From a checkpoint of a small transformer trained on Wikipedia: 4 heads of 64, a variant of Adam for these matrices.
MLP neurons of a small language model. Each row is named by its layer, matrix (down: output weights) and neuron, and shows model dimensions 80-143. Each number is 128 + 24 x the weight over its row's rms, rounded and kept within 0 to 255.
A block is one neuron, or neurons of one layer that tend to fire together. Before each block is what it responds to, as a language model described it from the Wikipedia text at the highest values.

Description: Infobox field-name starts. First word or word-piece of a field label at the start of a dash-led infobox or list line, such as Rele(ase), Education, D(ens)ity.
L2.down14 [115  82 142 116 133 157 121 116 137 102 164 154 110 167 161 138 158 120 144 143 130  94 178 130 121 116 125 146 137 144 151  87 147 178 124 116 132  98 117  91 104 122 128 139  80 143 141 120 100 136 129 108 143 153 102  72 110 140 129 163  74 146 107 130]
L2.down829 [ 86 123 145 119 146 138 155 118 132 136 143 141 106 168 156 139 117 131 130 128 112 151 123  82 137 138 168 130 102 129 164 129 138 169 101 145 123 104  95  97 131 106 128  98 119 182 135 157  85 137 104 113 155 151 155 123 151 130 132 135  70 143  99 124]

Description: Section heading words. Final word of Wikipedia section headings and infobox field labels, e.g. Biography, Senior career, Early life, History, Population, plus opening-sentence "is".
L2.down376 [130 141 125 128 121 146  82 132 151 185 135 159 164 154 128 164 156 137 138 129  79 133 125 126 160  78  82 140 152 121 132  97 193 121 117 168  76 164 127 114 124 121 135 162 103 149 104 149  93 140 115 134  77 126 134 136 121 139 123 145 174 173 131 133]
L2.down645 [158 120 138 137 137  94  93 140  91 126 110 124 150 148 133 144  73 119 175 121 105 147 119 115 170  89 120 142 131 166 114 123 130 107 125 255 120 139 103 151 135  97 141 134 104 110 125 172 119 172 147 133 122 143 123 122 136 118 122 118 134 146 120 127]

Description: Infobox and title boundaries. Line breaks ending infobox bullet fields (Molar mass, Order), the closing = of article-title headers, and the first "is/was" of lead sentences.
L8.down308 [135 111 140 115 151 102 132 118 155  94 138 146 103 166 159 136 105 146 142 129  99  97 110 152 121 100 135  98 124 170 130 128 183 136 128  85 138 136 160 132  96 119 114 120 134  88 107 144 160 157 150 112 126 157 130 125 134 118 134 103 134 114 131 107]
L8.down426 [ 95  92 117 150 112 154 207 140 128 114 131 139 112 150 131 144 120 131  89 134 124 145 128  90 113 104 136 126 101 142 115 119 156  73 148  56 137  74 125 191 160 126 139 147  95 124 121 132 125 133 138 119 111 107 133 147 159 107 122 155  82 127  93  81]
L8.down865 [143  63  77 126 131 121 157 135  92  89 147  99 132 163 115 117 133 170 112 115 146 124 173 110 166 145 128 101 168 116 148  95 104 145 106 123 128 154 132  86 106  96 129 138 157 123 158  71 107 163 140 111 127 113 148 173 109 132 133 139 133 149 134 165]
L8.down869 [137 119 105 162 138 160 134 127 160 133 149 120  72 150 134 105 134 122 132  97 137  73 141  96 134  70 141  87 109 150  85 133 131 143  92 101  94 123 112 126 129 112 132 136 128  96 120 116 148 162 162  81 124 144 155 158 131  88 120 136 172 185 109 119]

Description: Infobox field names. Last token of a field name in Wikipedia infobox lists, just before the colon or value, e.g. Area code, Running time, Class, Total.
L5.down118 [114 138  91 134  98 139 132 137 141 149 146 136 144 140 106 134 145 128 133 169 153  79 196 138 156 130 117 133 179 126 142 156 121 165  89 175 133  84 113 126 108 161 110 121 161 106 164 104 111 113 146 120 142 153 145 127 128 115 144 114 139  89 126 128]
L5.down122 [157  75 134 137 128 158 139 163  75  97 103 129  82 125 114 143 142 137 116 140 147 166 130 134 129 141 135 135 156 136 134 150 121 155 130 101 188 139 119 108  95 155 161 113 188 121 120  87 133 132 144 126  83 110 112 132 147 109 164 109  80 116 142 104]
L5.down290 [126 123 125  92 125 128 156 137 106 128  92 149 139 121 135 129  81 143 169 148  98 145  87 150 125 116 131 153 139 177 129 145 138  95 112 255 136 127 151 176 115 156 118 140 122 156 110 121 101 130 143  88 146 137 169 127 108 138 118  78 127 117 133 117]
L5.down338 [125  73  91 152 117 153 146 153 147 137 128 142  89 122 121 163 144 120 153 123 151 114 107  92 148 125 122 120 140 136 132 118 123 137 144  86 127 131 132 146 108 108 123 112  87 103 141 148 132 204 130  89 119 120 123 105 140 106 138 127 128 141 117 114]
L5.down397 [137 128 120 118 129 149 188 138 130 133  96  80 140  97 143 107 112 142  91 131 122 130 129 106  94 106 138 150 109 149 136 117 102 105 135 122 126 131 103 121 137 130 145  97 101 148 136 154 163 150 131 204 118 172 162 112 138 119 109 128  91 185 119 132]
L5.down588 [145 141 141 101 139 121 145 112  77  89 103 140 151 132 119 107 136 117 136  86 138 146 101 163 107 125  82 155 129 148  92 104 122 145 141 125 149 142 122 160 104 123 136 129  75 147 104 126 107 136  62  82 149 159 136 130 134  92 122 149 126 148 180 114]
L5.down742 [133 107 145 146 168 130 127 174  89 126 124 107 145 134 120 121 153 153 156 143 152 150 101 151 129 141 180 110  97 153  82  99 102 102 113 109 137 160 111 105 113 133 151  89 130 159  82 104 119 120 138  94 161 121 124 136 134 169 112 120 124  89 197  90]
L5.down808 [ 95 121 102  84  82 176 140 114 139 126 167 129 147 114 141 104 114 111 145 140 121 104 123 112 107 146  88 176 116  91  76 140 125 134  89 103  78 114 138 170  97 129 104 146 137 119 103 149  80  93 178 146 167 110 145 150 105 165 159 139 115 111 108 153]

Description: Second word-piece continuation. Second token of a word split after a short first piece: "0" in years like 2|0|21, and "all" in F|all, W|all or "land" in Fin|land.
L2.down241 [177 148 161 110 146 124  93 143 108 168 183 177 125 114 106  98 133  96 140 157  97 106 106 115 115 166 142 101 132 116 122 135 138 152 122 131 132 137 162  99 106 133 139 141 124 153 113 125 163 154 161  96 122 133 149 140 132 149 159 130 148  91 133 111]
L2.down437 [ 92 159 140 112 123 134 121 138 125 137 155 121 134 117 116  93 171  99 117 130 147 135 123 106 113 181  80 113 141 175 170 105 155 158 101 128 115 174 141 138 136 159 136 107 132 149 135 114 122 200 100 136 101  89 119  97 122 162 154 131 145 139 125 136]

Description: Year digit after 2. The "0" right after the leading "2" of 21st-century years (2016, 2004, 2025), sometimes the space just before a year after "In" or a date.
L8.down331 [138 153 101 157 128 130 121 156 128 167  85 141 180 112 141 132 110 104 124 146 118 149  91 163 139 103 146  94 117 115 124 134 108 120 123 142 110 111  85 125 145 118 112 109 130 125 131 110 126 163 101  96 102  91 153  83 122 158  92 124 153 181 168 103]
L8.down558 [136 159 126 137 125 195 163 140 140 122 114 125 131 126 163 110 164 147 122 132 106 148  85 158 105 102 140 116 102 117 137 119 114  95 129 122 123 129 126 112 127 117 124  99 107 136 164 114 127 118 125 102 135 125 137 109 111 130 124 123 186 159 122 132]
L8.down858 [136 153 152  92 125 155 148 124 131 150 103 155 162 122 120 115 147 101 148 162 117 125  96 134 185  75 170 118  92 129 147 101 138 138 142 125 101 101  79 102 134 123 135 155 155 141 100 105 129 121  94 130 109  87 121  94 193 151  87 138 126 188 138  72]
L8.down876 [ 93 141 107 102 112 193  90 123 130 131 102 140 156 117 158 148 156 103 135 146 107 137 112 143 159 107 142 101 123 129 126 124  81 117 175 122 123 116 123 127 154 128 112 104  95 124 128 108 138 136 105 125 137 113 136 118 119 108  89 118 171 167 145  95]

Description: URL slash and codes. The second slash of http:// or https:// in infobox Website lines, the "BN" of ISBN, "code" in FIPS code, and weaker mid-word pieces such as ugg and iv.
L2.down352 [110 147 113 152 151 136 146 102 116 110 128 133 106 107 187 133 165 160 128 157 136 140 116 144 130 123  67 151 154 117  99  95 157 138 124 123 111 112  87  99 119 142  91 119  97 163 151 123 125 108 118 119 155  85 121 148 149  97 122 110 108 118 156 153]
L2.down840 [ 64 109 115 163 167 148 144 190 121 104  94 131 129 150 127 139 145  97 101 149 100 159 144 128  75 155 103 129 157 182 157 143 123 107 128 100 129 104 149 102  97 187 140 132  88 120 143 116  98 102 116 104 148 182 114 158 133 116 146  60 117 144  91 146]

Description: Table first-cell separator. The pipe right after a row's first cell in wiki tables, usually a number, rank or year (| 2 |, | 2004 |); weaker on digits within list dates.
L5.down28 [116  98 167 115 147 100 109  93 125 101 116 108 138 118 141 117 116 103 142 143 112 133  89 119 157 140 119 113 145  90 123 140 136 123 110 116  99  98 104 127 102 123 141  88 142 105 138 125 130 100 137 105 141 171 143 120 126 129 157  77 113 139 115 112]
L5.down74 [ 87 126 128 169  66  77 129 142 160 109 120 134 124  92 118 153 122 140 129 175 117 117  87 106  96 145 126 142 109 162 133 114 133 130 127  91 101 113 152 139 156 120 144  95 151 116 142 133 142 150 102 160 129 118 155 136 111 139 157 122 145 121 135 140]
L5.down100 [ 89 125  90  92 150 107 105 113 127 113 146 109 166 104 101 131 140  79 197 129 133 159  71 131 115 144 122 126  95  98 143 151  92 114 135 111 175  89  86  95 118 113 128 158 145 159 107 123 115  92 154 141 111 138 121 142 117 118 151 119 116 149 102 105]
L5.down251 [ 96 131 200  95 129 112 139  73 136 126 133 115 178  98 128 161 150 133 171 107 118 139 126 150 137  94 156 146 160 119 155 114 125 124 126 135 116 141 137 165 108 115 128 131 183 147 145 102  83 130 149 124 144 110 162  86 132 140 132 122 161  94 106 158]
L5.down295 [148 122 102 144 165 129 123 127 154 131 145  86 190 113 114 142 113 169 155 137 141 121 133 121 119 129 137 128 144  99 122 108 169 121 151 166 150 121 123 156 142 159 130 143 181 157  99 146 130 120 134 107  80 120 132 143  99 140 149 131 161  87 105 131]
L5.down380 [122 118 121 106 121 119 159 156 135 109 152 105 143  87 113 123 137  89 140 128 131 117  61 122 103 148 126 148 142 110 150 132  86 101 128  84 132 110 165 117 120 146 132 124 124 158 127  99 103 104 141 135  88  72 148 164 113 121 182 111 150 136  81 159]
L5.down562 [116 138 101 104 135  90 135 122 132  82 141 133 158 117 154 142 142 142 164 124 150 150 119 130 146 122 104  96  98 142 134 145 118 121 105  92 132 108 123 144 134 146 161 130 135 150 132 166 135 137 109 111 140 142 181 120 100 137 167 115 143  95 119 134]
L5.down825 [103 130 127  68 177 140 108  97 129 152 117 122 157 111 120 103 135 156 173 156 138 102 148 119  91 147 117 126  94  99 110 134 169 109 113 127 125 155 149 159 124 123 123 147 161 148 126  86 107 152 149 114 138 162 127 116 161 131 177 101  95 121  97 162]

Description: Full date, before year. The token after the day in a full date, just before the year: the comma in August 22, 1997 or the month in 15 December 1988.
L5.down7 [127 117 124 107 163 129 111 105 133 101 132 106 168  89 151 104 104 153 142 133 129 123 186 113 136 150 136 125 143 132  91 160 153 140 120 134 144 111  93 117 113 109 148 145 119 120 168 125 128 147 145 147 118  81 118 123 106 123 128  82 146 109 149 163]
L5.down48 [107 168 146 149 160 132 125 123  90  84 136 142 109 156 102 113 132 135 107 127 142 177  84 152 120 143 144 111 149 120 144 112 124 146 135 127 118 158  98 151 111 152 117 101 124 113  86 138 106 117 129 157  92 109 142 135 126 130 163  98 115 161  91 113]
L5.down169 [123 109 132 104 107  97 148 109 142 127 116 127 119 158 132 107 143 122 117 143  99 143 119 119 122 148 156 104 138 108 154 160 156 169 126 171 117 143 110 134 122 120 118 137 153 131 182  85 176 146 114  81 152  93 125 144 129 130 137 135 141 150 139 118]
L5.down277 [157 121  84 105 143 126 145 153 149  95 138 115 170  95 144 116  91 152 132 110 123 133 135 127 106 138 102 132 139 127 112 139 157 161 125  85 129 105 123 107 121 129 165 141 145 113 161  87 103 139 165  95 124  88  97 142 101 141 134 116 164 118 158 145]
L5.down689 [ 70 122 141 126  82 108 150 106 113 146 108 122 115 128 121 119 150 152 128 124  84 123 110 153 132 103 131 101 110 122 114 142 151 161 146 134 140  85 119  89 160 130 127 100 186 112 124 170 116 106 124 138 101 113 116 120 143 114 114 137  77 100 142 154]
L5.down754 [113 143  84 121 118 124 125  62 134 110 119 125  88 143 116 201 118 111 161 118 124 171 123 113 140 122 142  98 121 148 117 112 141 138 166 104 140 124 122 138 133 113 106  89 135 131 131 180 109 125 133 144 118 173 121 118 117 127 118  54 145 129 120 111]
L5.down764 [148 151 122 108 183 151 112 129 146 118 109 130 153 122 105  72 168 131 170  97 117 136 176 102 128 144 150  97 107 117 120 135 112 138 137 168 133 153 148  87  97 129 162 172 141 157 139 117 140 139 131 140 145 112 124 137 168 112 162 119 145 115 119 138]
L5.down828 [122 104 126 152 144  98 135 161 150 121 113 118 133 109 106 101 132 138 152 149 121  84 126 151 137 111 138 108 106 117 126 130 139 129 123 130 148 110 133 127 127 135 176 149 127  85 140 142 119 115 169 141  97 140 146 126 123 109  84 143 112  84 136 126]

Description: Units and structured data. Unit symbols and short fragments inside infobox or table data, such as / in /km^{2}, q in sq mi, ^{ before 2, and column-header word pieces.
L8.down377 [128 163  51 143 165 120 112 137 128 140 104 126 137 110 141 140 131 182 100  70 128 162 131 158 144  98 154 128 105 121 139 124 143 143 139  71 129 191 145 132 119 186 130 118 178 125  98 127 130 157 144 143 139 149 130 129 141 121 134 146 125 137 122 164]
L8.down438 [149 113  94 103 105  83 143 179 148 131  89 129 151 116 159 135 103 173  98  97 141 101 144 169 155 113 109 104 147 126 143 132 112 123 138 167 124 140 147 123 130 131 146 116 120 144 112 109 168 169 106 150 183 147 100 127 115 146 141 126 135 122 118 137]
L8.down711 [131 102 103 121 106 127  99 122 100 147  90 107 147 138 160 116 181  90 152 117 148 125 123 184 140 109 132 144 129 107 113 122 142 143 162  46 110 116 159 122 102 131 102 131 140 143 124 120 146 121 100 144 139  49 160 116 134 149  96 119 158 117  99 128]
L8.down766 [115  77  96 146 151 157 113 103 164 146 117 115 127 133 138 117 104 150 152 127 107 119 169 134 136  99 161 115  97 122 114 166  96 122 186 107 144  92  99 135 147 100 103 120 158 160  86 110 103 109 121  67 114 137 134 138 148 130  98 122 127 159 133 129]

Description: Token after initial capital. Word pieces right after a lone capital letter starting a word or acronym, mostly in tables and infoboxes: N/a, I-RST, N-ight, N-FL.
L5.down68 [123 114 114 100 134 108 141 145 147 110 159 124 148 112 136 139 108  80 129 109 123 157 140 140 129 143 166 138 154  97 148 146 107 134 155 137 107 119 111 185 117 116 143 134 125  98  96 142 110  90 155 135 129 128 137 149 105  83 147 137 154 166 110 107]
L5.down109 [143  81 135 104 118 109 141 109 133 131 100 104 134 111 131 118 149 123 141 112 144  88 140 114 109 150 126 105 155 134 140 123 127 120 164 150 134 113 152 113 153  88 109  99 129 161 102 119 129 151 117 137 156 115 125 100 162 146 155 162 150 152 144 150]
L5.down507 [ 88 121 118 140 136 162 111 133 128 118 140 108 109 158  94  95 160 162 140 118 126 128 153 121 144 126 102 148 130 113 121 151 132 125 108 117 119 105 147 121 160 143 141 149 133 124 133 131 119 127 120 100 153 111 118 147 126  86 130 168 156 116 134  73]
L5.down644 [109 159 119 128 133 122 130 156 137 107 116  95 127 101 103 127 120  94 122  90 138 121 150 161 133 154  97  96 165 157 160 131 136  80 135 119 130 122 129 101 144 123  93 181 115 183 121 179 127  97  78 110 111 123 146  91 131 109  91 169 135 111 130 148]
L5.down697 [ 94 102  73 144 105 127 138 137 158 112 156 129 110 143 118 118 106 106 151 103 158 105 127 145  66 156 146 170 159 147 130 139 142  95 121 110 143 105 152  97 115 105 102 146 173 161 143  81 131  87 139 134 152 115 115 177 140 152 172 145 111 117  92 101]
L5.down859 [137  98 129 114 145 114 115 142 143 134 119 104 176 157 142 147 147  90 143 122  50  74 146 130 108 101 108 161 132  79 133 124 149 172 116 141  85 124 146 141 130 130 119 108 166 115  98 116 148 147 129 137 119 127 108 152 108 117 127  88 151 118 126 112]
L5.down863 [142 130 120 138 120 130  92 169 170 128 132 175 144 154 120 101 126 133 120  84 149 119 158 130 150 140  87 169 171 105 118 131 172 144 140 161 127 115 135 100 115 165 151 141 136 128 137 144 120 127 106 151  94 102 122 114  98 121 164 142 123 172 132  88]
L5.down891 [139  99 111  83  89 127 120 132 125 141 182 123 139 139 147 168 138 100 129  96 103 126 143 167 100 138 112 122 127 112 142 121 130 112 105 142 103 135 132 117 117  75  48 143 134 131 146 118 135 110 122 126 121 122 117  94 168 136 119 161 130 113 173 116]

Description: Year final digits. The last digit of four-digit years, especially season ranges in tables and career lists, such as 201|7, 191|8–19, 197|9–80.
L8.down4 [171 146 122 139 146 156 146 130 141  88 128 118 138 166 160 113 143 152 150 116 148 110  99 175 161  99  70 146 123  87 130 133 116 110 115 113 101  94 123 131 125 127 140 143 115 153  94 121 158 125 164 131 141 143 154 110 119 112  99 109 113 127 104 129]
L8.down46 [120 157 133 135 127 163 160 120 108 121  84 135 159 103 164 147 118 148 143 171 119 118 143 125 150 101 124  88 153 140 116 107 153 123 138 138  65 117 148 153 103 119 119  91 129 162 115 109 134 170 124 123 162  92 124 127 116 106 166 156 154 118 139 113]
L8.down421 [ 78 171 136 139 132 158 145 117  85  85  90 127 100 145 123 113 148 156 136 140 158 132 132  70 160 145 121 143 136 141 102 126 166  59 152 168 116 162  94 106 145 123 151 146 163 146 105 122 130 110 121 128 142 160 128 174 113 125 113 143 135 133 112 151]
L8.down793 [131 114 106 127 123  93 155 138 132 110 148 137 106 118 133 188 119 159  82 117 121 171  78 128  80 137 142 126 137  96 129 122 148 134  89 139 114 128 138 151 120 119 107 115 131 172 138 131 135 185 142 119 100 162 138 129 137  96 128 125 117 138  82 120]

Description: Second word piece. The second piece of a word split after a single capital letter, mostly B, such as B-ost-on, P-ens-acola, B-ens-on, C-ost-a.
L2.down111 [126 143 146  87 115 107 112 138  89 144 128  83 134 137 167 113 118 147  92  92 117 104 129 129 119 106 150 118 127 108 135 147 152 144 144 103 154 152 170 128 129 125 123 120 121 172 108 119  75 147 120 103  89 139 138  80 144 103 116 139 127 146 137 155]
L2.down514 [115  90 166 138 127  98 121 142 118  68 160  83 140  98 163 119 167 153 141 171 122 154 131 119 130 101 143 158 140 133 153 109  82 121  99 106 156 152 106 135 142 150 107 133 141 134 114 128 118 151 113 132 184 126 160 107 101 115 130 127 176 101  98  76]

Description: Infobox field-name endings. Last token of a field or column label in Wikipedia infoboxes and tables, just before a colon or pipe, e.g. Molar mass, Appearance, Position, km^{2}.
L8.down177 [134 160 184 121 108 149 161 128 134  96 139 118 134 113 144 125 119 126 126 112 139 111 139 137 113  79 119 180 132 138  98 133 130 139 150 116  83 125  95 150 146 140 111  92 152 136 107 100 115 155 113 126  83 124 134 135 151 117 111  95 134 106 141 103]
L8.down181 [130 130 113 115 127 129 149 115 157 135 139 157 123 132  96 103 168 122 123 140 144 144 121  90 109 134 145 139 129 118 128 153 136 156 100   0 126 137 143 124 144 147 116 151 161 134 101 111 124 120 133 171 112 116 105 127 134 113 150 146 148 127  85 139]
L8.down476 [128 160 147 142 118 129 156 134 132 154 146 112 128 142 113 130  74 106 160 156 105 127 134 124 124  84 110 110 119 115 115 131 110 125 136  97 153 134 145 149 126 140 119  98  98 113 128 157 152 118 142 117 141 130 112 132  94 162 138 169 103 189 184 132]
L8.down709 [113 131 140 125 150 146 126 120 161 117 119 150 129 135  98 133 182 100 135 128 177  95 180 151 125 142  72 108 184 122 113 135 114 153 117  95  98 105 160 104  93 118 113 149 114  97 130  98 128 105 156 120 137  93 154 137 123 154 143 168  94 102 143 126]

Description: Month before year. Month names and similar time words (early, of) in dates just before a year or day number, as in "in February 2017", "31 January 1697".
L8.down535 [118 133  90  98 102 103 161 113 141 106 132 128 164 114 132 108 137 103 118 152 126 145 175 152  99 125 114 147 137 140 119 118 146 104 106 201 129  95 168 172 130  95 136 119 142 112 123 131 121 135 125 124 127  97 124 118 177  99 185 142 132 107 142 138]
L8.down788 [102 150 133 167 103  91  85 154 142  81 146 162  76 151 149 139 147 155 145 163  99 126 108 124 131 174 135 124 147 100 126 103 129 107 105 121  99 124 140 121 134 156 157 123 147  99  91  98 164 149 143 122 152 149 143 158 121  78 131 132 159 124 173 106]
L8.down829 [134 150 115 116 141 129 120 123 135 113 127 151 113 164 126 103 171 131 127 137 136  92 148 133 123 174 151 106 102 180  80  93  94 144  86 133 116 115  84 166 150 106 108 132 108 112 140 136 122  75 141 120 147 134 129 155 138 129 108 114 146 177 168 134]
L8.down834 [109  96 152 153 121 144 123 131 146 154 139 114 152 105  88 165  89 133 150 162 104  92 165 148 157  99 107 140 137 117 108 100 135 134 165 147 144  84 136 115 123 137 129 115 109 128 121 132 163 130 112 104 125 124 138 152 130 101 102 119  99 148 154 121]

Description: Mid-word fragments. Short word-piece fragments in the middle of a word split into several tokens, such as G-am-eplay, rhy-th-m, ep-it-helial, g-au-ge.
L8.down210 [126 106 146 148 143 138 103  76 119 132 147 160 113 150 118 133 174 104 131 150 105 158 122 145 134 215 168 144 131 142 101 106 159 139 120  94 141 147 178 147 123  91 167 139 163  88 171 138  85 137 122 146  91 154 148 113 109 141 114 106 176 141 103 134]
L8.down277 [138 125 113 116 132 142  61 180 130 103 133 150 144 111 131 152 191 164 135 123 113 151 138  80  94 108  91 101 144  99 149 120 170 119 133 110 145 144 167 128  97 109 128 119 116 106 133 139 139 107 121  96 118 114 123 129 145 139 149 174 147  94 103 146]
L8.down399 [ 94 133 164 107 107 154 137  97 156 152 113 135  74 115 116 131 124 134 165 115 187  74 173 142 151 161 144 169 120 121 133 174 110 112 147 132 140 129 120 104 121 167 165 168  93 126 125 109 111 108 168 137 136 124 120 128 112 124  91 116 103 140 130  99]
L8.down809 [141 136 124 104 152 116  83 116 121 100 120 109 118 160 118 113 188 124  90 116 133  96 161 141 123 171 107 115 145 122 130 102 140 178 112  25 119  99 166 121 158 114 165 121 179 140 127  97 130 122 127 109 128 146 142 153 123 100 120 130 161 192 146  84]

Description: Time expressions and year markers. Tokens that complete or follow time expressions: colons or pipes after years in career lists (2021:), endings like contempor-ary, Cent-ury, 1950-s, and years.
L2.down162 [161 105  80 114  90 110  85 106 147 153 117 119 127 149 135 114 124 130 153 144 151 110 170 128 119 129 120 113 102 146  62 132 150 132 143 142 135 149 161 173 193 121 121 123 150 138 108 162 156 183 154 140 158  85  64 124 135 105 126  99 131 121 145 134]
L2.down474 [145 148 124 140 125 143 101 115 138 136 120 121 172  69 118 106 140 153 129 110 128 159 109 152 112 102 118 116 101 106 142  97  90 136 164 135 103 133 161  89 140 164 118  99 150 144 105  97 122 190 129  95 170 154 111 126 133  84 112 113 143  98 117 149]

Description: Mid-word piece after b. Second word piece right after an initial consonant piece, mostly after B or b, in split words and names: b|aby, b|achelor, B|oston.
L5.down186 [ 96 113 129 130 112 106 138 132 125 109 149 161 141 114 121 154  88 122 132 125  97 124 138 136 132  89 172 106 110  95 163 136  92 132 176 117 142 128 110 119 132 139 161 122 135 150 109 105 117 134 161 117 151 114 156  59  99  94 142 125 121 133 117 152]
L5.down275 [ 99 122 148 102 107 105 156 135 117 120 143  98 151 147  90 127 118 165 125  75 159 114 130 115 130 145 158 123 114 143 173 100 130  98 173 154 117 124 109 137 141 109 107 141 158 119 117 132 121 154 133 137 134 158 130 131 166 156 100  88  94 163 144 132]
L5.down309 [136 119 123 127 113 129  89 127  95 102 112 126 150 127 145 162 114 124 156  96 142 127 120 127 129 148 116 125 137 186 102 177 138 118 133 139  99 163 140 159 114 128  92 184 141 153 102 115 108 160 105 149 162  85 119 132 134 153 161 138 136 145 133 113]
L5.down366 [106 116 145 117 109 148 136 138 119 123  95 129  98 105 103 206  97 135  87 147 116 118 151 101 100 152 156 126 139 170 163  99 100 116 105 147 149 157 108 167 128  90 147 151 112 163 140 109 129 126 140 135 118  90 136 128 121 142 157 118 122 167 122 151]
L5.down400 [103 128 138 157 142 108 133 192 148  96 112  95 139 113 129 153 133 133 123 149 133 116 115  96 114 148 145 123 127 183 108 148  90 112 126 136 160 121 123 106 123 129 121 144 136 135 144 105 115 140 100 150 153 151 150 135 129 121 142  92 151 100 118 124]
L5.down461 [ 70 141  99 121 180 120 134  83 123 131 131 111 107 150 123  93  99 143 139 114 120 118 140 134 110 130 119 139 120 149 158 180 125  94 177 113 157 137 101 128 120 136 119  94 144 107 110 137  97 120 118 120  85 140 113 152 119 117 142 130 101 103  89  98]
L5.down476 [118 143 146 125  86 124 129 150 155 166 126 118 137 163 142 110 149 129 186 118 104 116 131 121 104 156 157 122 141 157 136 144  97 177  90 168 110 100 140 113 164 140 164 174 147  85 147 121 117 113 135 131 133 164 101 128 128 148 127 136 153 153 167 131]
L5.down772 [136 122 151 132 159  94 138 117  77 123 132 139 125  82 131 119  66 118 140  98 109 149 135 123 124 138 143 144 118 110 121 130  84 132 168 125 143 125 126 144 125 124 129 125 166 141  73 123 132 124 157 142 145 110 205 123 118  91 112 123 119 149 155 106]

Description: Space before year numbers. The space token right after a month name or "In"/"in", just before a year or day number, as in "In February 2021", "on 20 April 1672", "June 11".
L2.down186 [126  90 121 135 121 133 111 151 109 143 155 126 135 120 125 114 112 134 158 144 127 120 143 167 116 105  95 136 150 132  93 107 145 144 137 111 138 145 101 138 188 144 117 132 145 180 125 150 142 142  85 109 110 146 109  69  91 146 164 133 123 124 129  97]
L2.down292 [132 144 116 112 126 107 112 151 137 103 167 125 134 108 136  90 104 178  97 140 127  93 110 129 136 130 144 118 175 127  90 135 123 150 115 140  98 157 107 133 161 105 157 180 171 127 146 123 159 168 125 131 137 146 116 160  96 122 141 116 110 137 126 103]

Description: Article-opening copula. The is/was right after the subject's name in a Wikipedia lead sentence (Cyana bicolor is a moth), plus line-initial list dashes, table pipes and parentheses after names.
L5.down54 [148 163 119  94 120 136  77 103 119 157 136 148 123  96 131 148 145 148 116 116 119 121 161 117 148 147 112  89 148 123 123 148 136 172 133  98 149 111 122  88  78 123 136 138 137 164 124 167 151  90 116 136  98 115 128 133  90 153 151 146 138 146 135 146]
L5.down56 [111 150 136 159  83 115 154 137 142 133 106 122 116 126 131 128 100 136 135 154 124 121 169 132 148 137 136 138 149 115 175 113 119 106 112 139  95  99 167 128  98 111 136 125 143 145 132  82 111 115 124 160 118 153 144 161  90 154 181 159 152 123 130  71]
L5.down107 [129 132 132 125 147 159  95 124  80 130 171 181 124 131 125 129 132  96 137 114 112 139 123 105 159 154 176 124 160 123 128 167 144 178 124  86  58 133 134 148  69 105 135 117 101 149  89 133 114 133 159 110 109 155 147 120 142 162 136 142 135 126  91 144]
L5.down128 [ 90 123 109 160 136 104 166 128 126 148 158 106 133 105 146  95 103 103 145 157 139 103  81 146 113  77 103 162 143  87 157 111 121 165 163 161 124 167 146 113 107 167 131 145 144 145 125 135 174 127 137 119  78 129  90 105 134 131 105 147 150 143 107  85]
L5.down183 [151  97 137 142  74 142 155 107 135 102 148 131 139 173 132 103 126 135 143 121 144 110 111 157  96 121 119 134 135 141 135 162 132 107 125 213 110 123 131 103 123 137 121 180 119 145 147  79 106  93 145 124 140 129 110 125 129 142 104 126 121 121 135 112]
L5.down197 [134 161 126 103  80 113 100 146 114 157 144 163 126 127 135 141 137 133 131 146 120 131 101 157 161 172 142 127 138 136 145 151 114 134 173 211 131 138 137 146 152 135 152 129 105 129 184 148 140 124 128 114 134 117 163 131 108 103 153  65 112 140 127 142]
L5.down236 [133 147 134 149 112 144  68 138 107 136 166 135 107 160 157 137  60  99 153 154 134 123 114 115 144 147 152 153 138 103 112 124 129 104 162 197 108 130 131 120  85  98 124 117 115 130  68 138 100 108 119 117 129 122 133 128 133 127 130 141 123 100 139 130]
L5.down699 [122  94 108 145 145 123 150 168 129 114 126  80 100 133 109 123 118 106 138 106 141 153 153 128 119 137 124 178 150 145 148 114 152 177 149 114 145  92 132 149  93 132 100 168 112 166 156 172 112 126 158  67 116 127 120  75 147 108 140 143  94 115 112  96]

Description: Year second digit. Fires on the second digit of four-digit years (the 0 in 2003, the 9 in 1970, the 8 in 1846), often after "In" or inside parentheses.
L5.down129 [131  96 184  86 129 131 156 107 144 136 160 158 125 117 124  94 110 116 152 138 132 104 103 152 131 138 123 127 173 143 158 154 128 121 161 151 132 138 154 169  73  92 124 128 134 159 131 146 120 126 131 112 119 131 125 148 118 105 140 121 143 121 150 116]
L5.down150 [ 89 130 152 134  99 115 164 144 124 127  99 153 124 149 132 174  94 110 117 161 111 101 114 136 137 142  81 131 107 147 154 136 101  87 118 100 114 111 115 149 120 101 132 156 148 135 161 177 137 140 155  62 125  92 114  98  89 130  98 154 139 119 111 117]
L5.down166 [122 132 129 116 107 149 130 109 161 132 166 180 176 119  93 133 108  98 149 116 179 154  76 113 171 134 103 149 118 119 105 134  98  96 124  91 125 153 110 135 146 109 140 133 122 142 125 134 146 127 153 157  92  76 130 144 162 104 145 149 123 109 112 109]
L5.down181 [147 119 181  89 117 114 147 113 135 135 157 165 130 131 107  83 130 158 169 175 129 101 114 148 144 124 126 139 150 135 157 110 124 125 158 150 127 142 162 103 100 123 139 160 135 116 126 157 127 152 137  87 134 108 135 150 103 126 141 128 148 112 140 117]
L5.down494 [196 119 153 152 155 159 153 170 139 146 143 133 120 104 140 145 152  93 126 120 105 141 155  89 108 105 120 127 114 144 123 122 157 147 121 162  93 134  87 147 118 137 138 131  87 163 176 118 158 102 136 121 136 116 131 179  93 112 103 171 124 122 116 117]
L5.down536 [127  92 147 129 100 135 115 104 174 156 151 166  99 106 106 150 171  75 107 133 143 126 122 130 118 135 138 159 154 182 145  99 161 130 114 119  97 104 129 130 105  95 129 128  91  71 186 153 128 130 124 139  84 182 100 137 147 129 129 148 102  78 124 117]
L5.down712 [146  97 160 123 145 145 131  28 145 132 165 160 133 109 124  83 131 130 164 136 149  89 148 138 102 145 123  99 137 120 124 155 137 125 134 157 137 112 113 138  85 116 153 136 138 172 149 124 135 134 138  95  95 123 119 181 119 117 121  95 152 137 121 100]
L5.down792 [140  68 173 101 140 145 138 132 144 124 139  94 140 131 103  95  85  95 125 133 168 116 111  96 121 136 130  93 101 116  82 141 100 147 137 134 140 130 157 150 134 113 150 115 138 126 129 135 127 148  99 171 138 120 108 106  97 102 166 177 111 153 105 150]